{"num_hidden_layers": 8, "num_key_value_heads": 10, "positions": "rope", "beta1": 0.95}
MLP neurons of a small language model. Each row is named by its layer, matrix (down: output weights) and neuron, and shows model dimensions 544-671. Each number is 500 + 40 x the weight over its row's rms, rounded and kept within 0 to 999. Numbers have three digits each. A neuron's up and down rows have the sign that makes its largest values positive.
After each neuron's rows, "fires before" lists the tokens most often just after its 100 highest values on Wikipedia text that the model never trained on.

L4.down2158:500453464500506487472521504474475535593473522466559545508484486497483540520439512485492596462481471457464441479521453447483510548490517523461406476493520493490489491506473436422509409486500535498500516544589451511469455483439484466516477441481474453491442508447511487557548434474481485475481489437507449458490522555424517534478510541460530579404522548433499511525398499505561395512426
fires before: " ", ".", ",", " and", " in"

L4.down853:508484520484549548499487496509460452544415503482538537541488466433536445528504500495532484511462479413488510523509549478425530598421560468572512477488397458495547501449501509499532461522493496552490547550560523514509478529520491435526498505561463526571533470487528505532529510499448508492436465496502477525509496446509523537521494518516554481468466529570534456489456493491516438530481
fires before: ".", ",", " and", " ("

L4.down31:509499458516553546412452526451445537537529479466452487398499490545551544527489472508512461478534506523505532493445413476559494538500500535464486493482538593511446519510558493493501523503506458550466489518565487500488441498485469437540480489492506491476517537502465485513542512506446480506511565425465505542438492531530481541529549437520511510464507506529520430474515480570586535535539
fires before: " ", " |", "1", "2", "4", " +"

L4.down2108:527537569461474449498446516521533464539507456480586541427489518519520518512494535475507512461525522512513482478536509575424472479523514544561515472417454481492539486495502497513586472559487499571454453475507518504486512519516481445467557539512563526531459424442455458514575406479511504484538575541606388495549535477472499450486535470553474509545455437464556541510450468454497571493533
fires before: ")", ",", ".", " |", " the"

L4.down1705:472487449478586530416527457481511456515521522484507506490560483513562522466452529456535510476413456501499501567466515433514478487503496475485497524493467536476490574532509476464491538449483474546518529503462419491539455533494499543489480508536392591548492545469561552516580481464485499436506506447411469478459487533476506495510517422461522518504530495525449485492498509483441530553530
fires before: "5", "6", "9", "8", "4", "7"

L4.down538:515489469468545515530501486461449403490429574462556520546504523453487503521484525503489466534465515531522482475441474535520561496479540498465468440525463559534496455441508480408512524577519418553507478424477506541426487463550560503525477461528475555461528506484488556555480514447458485516454509482512477487439435578476456464483475562541520485544497473499444502498478516472495525481545
fires before: "7", "0", " of", "8", "6", "1"

L4.down2027:526550593478531485495478399485490498426514417536565543477504447459514565488470421476547485540491483527430493536469544460495518551532546525552463508485493563481567531484547590513516450500623431478456450452543544545561525496574557463496485433507509543434512512534506489495559528475487537558490527510531453539502478525445430504539488524512465533489526496413422495512476518465495520489481
fires before: "1", "2", "4", "0", "8", "6"

L4.down863:478510558530490492461546537450518494511485456616448517542517551400460554544524591524407498452507597499498567454504496483449546550480495500441510521444424494562566482489510572517546538511513463483514552520540507415520465523522531416495497438544512499491465479524409479556459458507493527624515449457494502481569462561481500471511531442436524444509548523552480480472551586542531485478551
fires before: "1", "4", "2", "8", "5", "6"

L4.down611:531486539487534539473504549521503504515508485468516576532472513507566468476438515466520463487482473462491527499546492498485443485552576414463487461472468513453469505558511457568520477510477521493624476545479524431552439505491513490443572535499513549542518526478488486509521487498506534571511516528426504492499455472527487583542564411526430486510554467502469426494518500456555519478553
fires before: "6", "5", "1", "8", "7", "9"

L4.down132:418531518524520512479449498458501398465463537437488500507522477589574441532528506496510454491477524505490465493539457481478520592483486503454529542510535473505483558571476483481521548554532558413498503500550509464449492558464526466479541498541491505605543474505562497476457483450495515467508548518568553501478529467477507608512489517479489540516553512561542558479553467498501466545529
fires before: "8", "9", "7", "5", "3", "4"

L4.down1659:432477558409535523483488437465414523460531452480554510500477434474559516532547591504502530477485509539521540483479468481514472594469475490458482461498548510479455545527516506523555454468491526562530527477473480466436517451463437563466516524514448482566488539449544510504495433408489522481535519494470524478482503561465476524552512442531403552441528487580550528548511489493541577513508
fires before: "==", " ==", " of", "7", "8", "9"

L4.down1012:488530512497459473559465529534553558532579502494509466504497461556547525569588471488598440509513513473540574482553466496503574438570523536472430580547502472552499540457537573539496493479413537517497562559428462503508546546502530503493537492534535434535528506526520563556535560547510435367540481506532549504433534463454515533387570465600495506449516479519542487424538492532479500597452
fires before: "2", "1", "3", "9", "6"

L4.down768:475499568491556529506536480520528492521513486444515511477502523445485463538467545508510534496572411526521533408506429538513481550523519462570541513514523478467474540485560468476559499504458533526459526495459518527504555534545539485505508537493489521477557488481509477523506480490518568521543496577455541427446492551554494489426442454474503542408492549488475439541494444461436481512544
fires before: "\n", " ", " —;"

L4.down1842:526520483496463499574441478501450538540483438526501516515537557452516520440509549494512526500507511558494507509524436391492468531484485494509558496491522559510557447552480548497567479534422483570454498511504564524541435536487490495460443481460544512530493432436463510587565540523455542501494506513476473516452512470492511451434486554548470430507514442493595538499465468463611481519479
fires before: ",", ")", ".", " by"

L4.down167:473497535526522498482450474515493511523534459482481504541477542488511467452487476608526536498521492507490529484494534549529514505515492500465503484482450489497504481494510540483468446514460486505461490473542503444475534491521382515525455494477549535508461501462402431560554546494455540521441519535588456553525530471520502542490524501535465546484500480468479527472417515454494525453434
fires before: ".", ",", " and", " in", "\n", " ("

L4.down1258:461508628512566469566481511529355388509465466410536484496487523509488480470438509544519530491571498496513538519502446507497439483530489471555524484454568512488506510546556498460538445463528481487469430518506512514484496468553539507528434488514562524494501519574478445557493451500512511545506498546488492544453507464504541568528521449504509618525497468517550493553542543432473515519500
fires before: " |", "\"", " is", " ("

L4.down2314:462564580471478534478498416556467557547517550555433402498480479474432482519488498517519520512481467526520543436493509468485443545457542508488441493504523530498472580502512467527473541496446512468514521482539542450509446505522559487489471564480494472525480390488518496520453504528563529518563480573546506489576481419511543489533505405507467476549465519500513534565496433439436547544522
fires before: ",", ".", " and", " as", " to", " in"

L4.down215:545493597498471490546480512478487498485489459456450477503486533383504542510461442536488482527513483494565563534465501459497502462443492521486535516444522473521454449469496511477570515498492537499544545527509535509492571476507479447481503498507503444480472477482430536489510499580492506530551474503491491397512463456453540497515531530488513485468515505504490538501503527503452445495459
fires before: " (", ",", " in", " is", " and", "."

L4.down1683:514423510453510451540558503508455484510495444477418436519484475558500524528484475472494486458553537529494409514426558460506571450460538454545549503471514484531526514452519505538460473530532583514468481557596463569479457506465519510492465538420503558459509503478458529552498493499435517368498510495524511452482498476499486551514432536456500501529527532508458555486545563599420482452491
fires before: " by", " of", " with", " the", "ing", " to"

L4.down1149:569521513535443518447476511446456500478524548498478539572477524491539439423460524541465528496467494500483477564527487474498447633460483490492520507484396499587507548476473528508514560417487450547550482480485473530494466436448587526521430467532440512527491436463557499547567482491502558542500506541475463515510492536512542542543421498521443450476467474521464491556480530437544497548530
fires before: " to", " by", " in", " ", " as"

L4.down2056:529506563476413502532546443545457495447440523524500516404467520485544526511511517462538494489499511511521477487485476508490459504482495479532517537475563541481573572513457467499524519553529470402509431496480469552526534528570526529467410488488476451505534486480531569511608599551504511533526473555483412476471446558542494482547548463460475508479456484449440450463523532528410493514435
fires before: " the", " a"

L4.down2343:515500539465528515502477502506500532536522534456479505485572476447531580554544539456566498466492467509533497520450468413534555463495448494542433527439472508528514503543567540424413575466536431545526516549481543517555476540446476523511546454510468478565524579510469504554484539515453496468463519476481520483475510469512550561471479472470518440504539517544496453484503502532498436521532
fires before: "2", "0", "8", "3", "5"

L4.down1414:485470513405547494482444518505525513538412497504506478529572454514544442474458506553513479399486521497520557457541436527493462517527500510512475553518475572447479483496538504498524522542489530546458563445435450504595486494464571501467453531511511457485505498508466483549551461554508500526524465545480486419518511486526487491497498436401556531475474461484421528514579556453502505516510
fires before: "\n", " "

L4.down2061:545516512450505526497557492453523517461469512509487514493565493462458506470538540571490501545473484509493490498515520479506506490546489516492438463529505516501512555494492474473502571532402485581561559560527502455503493482480523504499504462473548522547505544526466505511504552543543464473525469511466499502470543569486505432521419437497510523550471455497509523539435532429534499511587
fires before: "1", "0", "7", "9", "2", "6"

L4.down2263:498522485510459510483550514448481510431507568534497502465494416514451545492440471476500423539519506553569504549449507498478536534565471495523451565493467481506470546500515522566499566543533462494551532469474555560459477487503490487535429567550499497465535514518461547540529537497477468501518530442487442526505489472463526479499546514485518494465477488440568498483534526579532464520547
fires before: "2", "1", "3", "0"

L4.down1500:495509513544492478492568546513458470535504568454520554431484484513505476495449535468467496475509472535461432489492566447460505514499450541557439531491492496533478503507529509478457421470518454538474555543441431495486475532518494515488413508495445514505535492475573463513505444499454507503576585467502483529493546498481504492445504496440505478448496527430470541467450504525475493574463
fires before: " |", ",", ".", "°", " October"

L4.down1047:516575472475548516463480526517444489521549548501513534565542491467503496526442510471504573457525482474488436506354497507473514496461468440536454518499461562621501464482503492475497508504566483554464504521471410439469458529448554464440506505559491565508523523508429463534474551430471451476529466448487512420418484550546495477466430479507427522485583471517470577484419493505519483556560
fires before: "9", "8", "5", "1"

L4.down977:525479539477540486481538478528510489498568492466526512456454460507529527498573437538487500520499492512547511431513518472466529526444514548458538518490474473472450550507516511487421461565504514536493475499520523486578392448489463552581491520564502518504506487502508435534459502431557463460479555515504508518480540563468528481468539481501546490593500518482494546498508525449479509473443
fires before: " of", " member"

L4.down1228:505451505438422529466487468439492507477482480544448558475490503553497561532519469421514495453547514481470503586490507496430563533537524541436526556489518532466526400492461517494594441473513480534506501539507471507459447503482524491392544562520469451517457455535478458549435444618544465413514457479532475481493489520597585442460504472464565520457464539461526552473574578559454425507485
fires before: " |", ")", "2", "4", "3"

L4.down1006:514514487505421520554451481480506448432518521518544516493524498473493423449469540470433459508496444538536529489504544438454509487500571516479420497474493506540462523518530441455507482530461579497462475489483465506541527495475463497505474533485442525465535463579411520499481445564546588600506494500511478476533508497501513481429550478527542543488511483413526513512524581450522568505492
fires before: "\n", "==", " =="

L4.down294:462483520518485531431474456475492593469492552554463470478530510513540457436555507546526539554505454469476503487478547505509502492522553490549519538518547524461496560509456493477488480467524519440462524487512510488484465532470438509449527510463541532500545496463510676481509539503475497500545517436455446549472416548505502441501562486497413465527525506532537484539481530482511482437507
fires before: ",", " the"

L4.down1948:501453542443499414477517498493393442491464475438526530524517513513503533516514531536601518549481494530485405494536507519522503538451487480541570504553458467483455542507427507491529510545563491474543511537505505498455498486500547435549543489534506553486519519505506512527487564510531495581443511401586532522510498488453488515556508512385436502533494480503549478496558460444514477474481
fires before: ",", "0", " ", "1"

L4.down162:497524506505464485505452483522523493490493503482549503434505510532502473552531468470488480483499535470459435524497573511505518530474525486517463479525496580522514499539474482475521509521545552478587487467451483423489486502546565444503453522586464531526439489438554571541448496433525525461491551481496415567493540506438465512460500543478510474409506380482489557534441574517454508486444
fires before: ",", " of", ".", " in", " as", " and"

L4.down280:518436437486487500559535451500473507503494547465503527549539537436558435542484451465517456489462551543433511528524488464566508507552496540518501466534572533479507481476481519530461518397525555424455562531477476572554561489456422502516520459521518511559522541524425525532561465562535510481501449457503526507515463479454482414503456490439480561489502446492544458486461527457454468531505
fires before: " that", " the", " in", " to", " a", " on"

L4.down510:568517530437542485479458454528483428487457520461482515512486488468472483470537507566465483493561430453478499505561502471502496415466457448503485549519496484504516479538453528443503406513543583497451557484539450573459599477525500586499470553498478581492477535552492552531518526446539453467522611494459512457421532488469498525468445510505479555492530508573480571443586479539477479494530
fires before: "0", "1", ",", "."

L4.down1101:459553524517497535506482492510457483522503531557449387479533521489541464460539595482449413485431399532474511493482469527438553447482523482472576454471525494488509498513462546458536532542507527467479536505554539528521530534553464436436496484490416504575538491564479546490538502462475515522473489441488511440450408497538555487562470467436522475408495531512538479503542456483492582498490
fires before: "8", "7", "6", "9"

L4.down436:480421472514537537499536480457586473519479462425533541473542426468509459486479486580481494451464489503527503508549446524526495573488529420522431491511513590539498571555551552564545525477556542589445509546498487520494536535490518532526448517558529465488550504482467502493473490488455449506495479454492485444497478435562497481466500444448547518533476502498459491507543515530516479512570
fires before: "\n", " ", " |", " —"

L4.down727:516550476465559461459460467489488517506541614512476496557524494555534515516442541456518546532433498563496481517459460552464484498442461420463520545540438549459430484500523449461493516472468529448510508453539492413476477489479464467469525477477466433490530530493530455456553479525517512403521486531520542415428478510472519533502472435492522527455603508548489480550516506559513479495541
fires before: "8", "9", "7", "6", "5"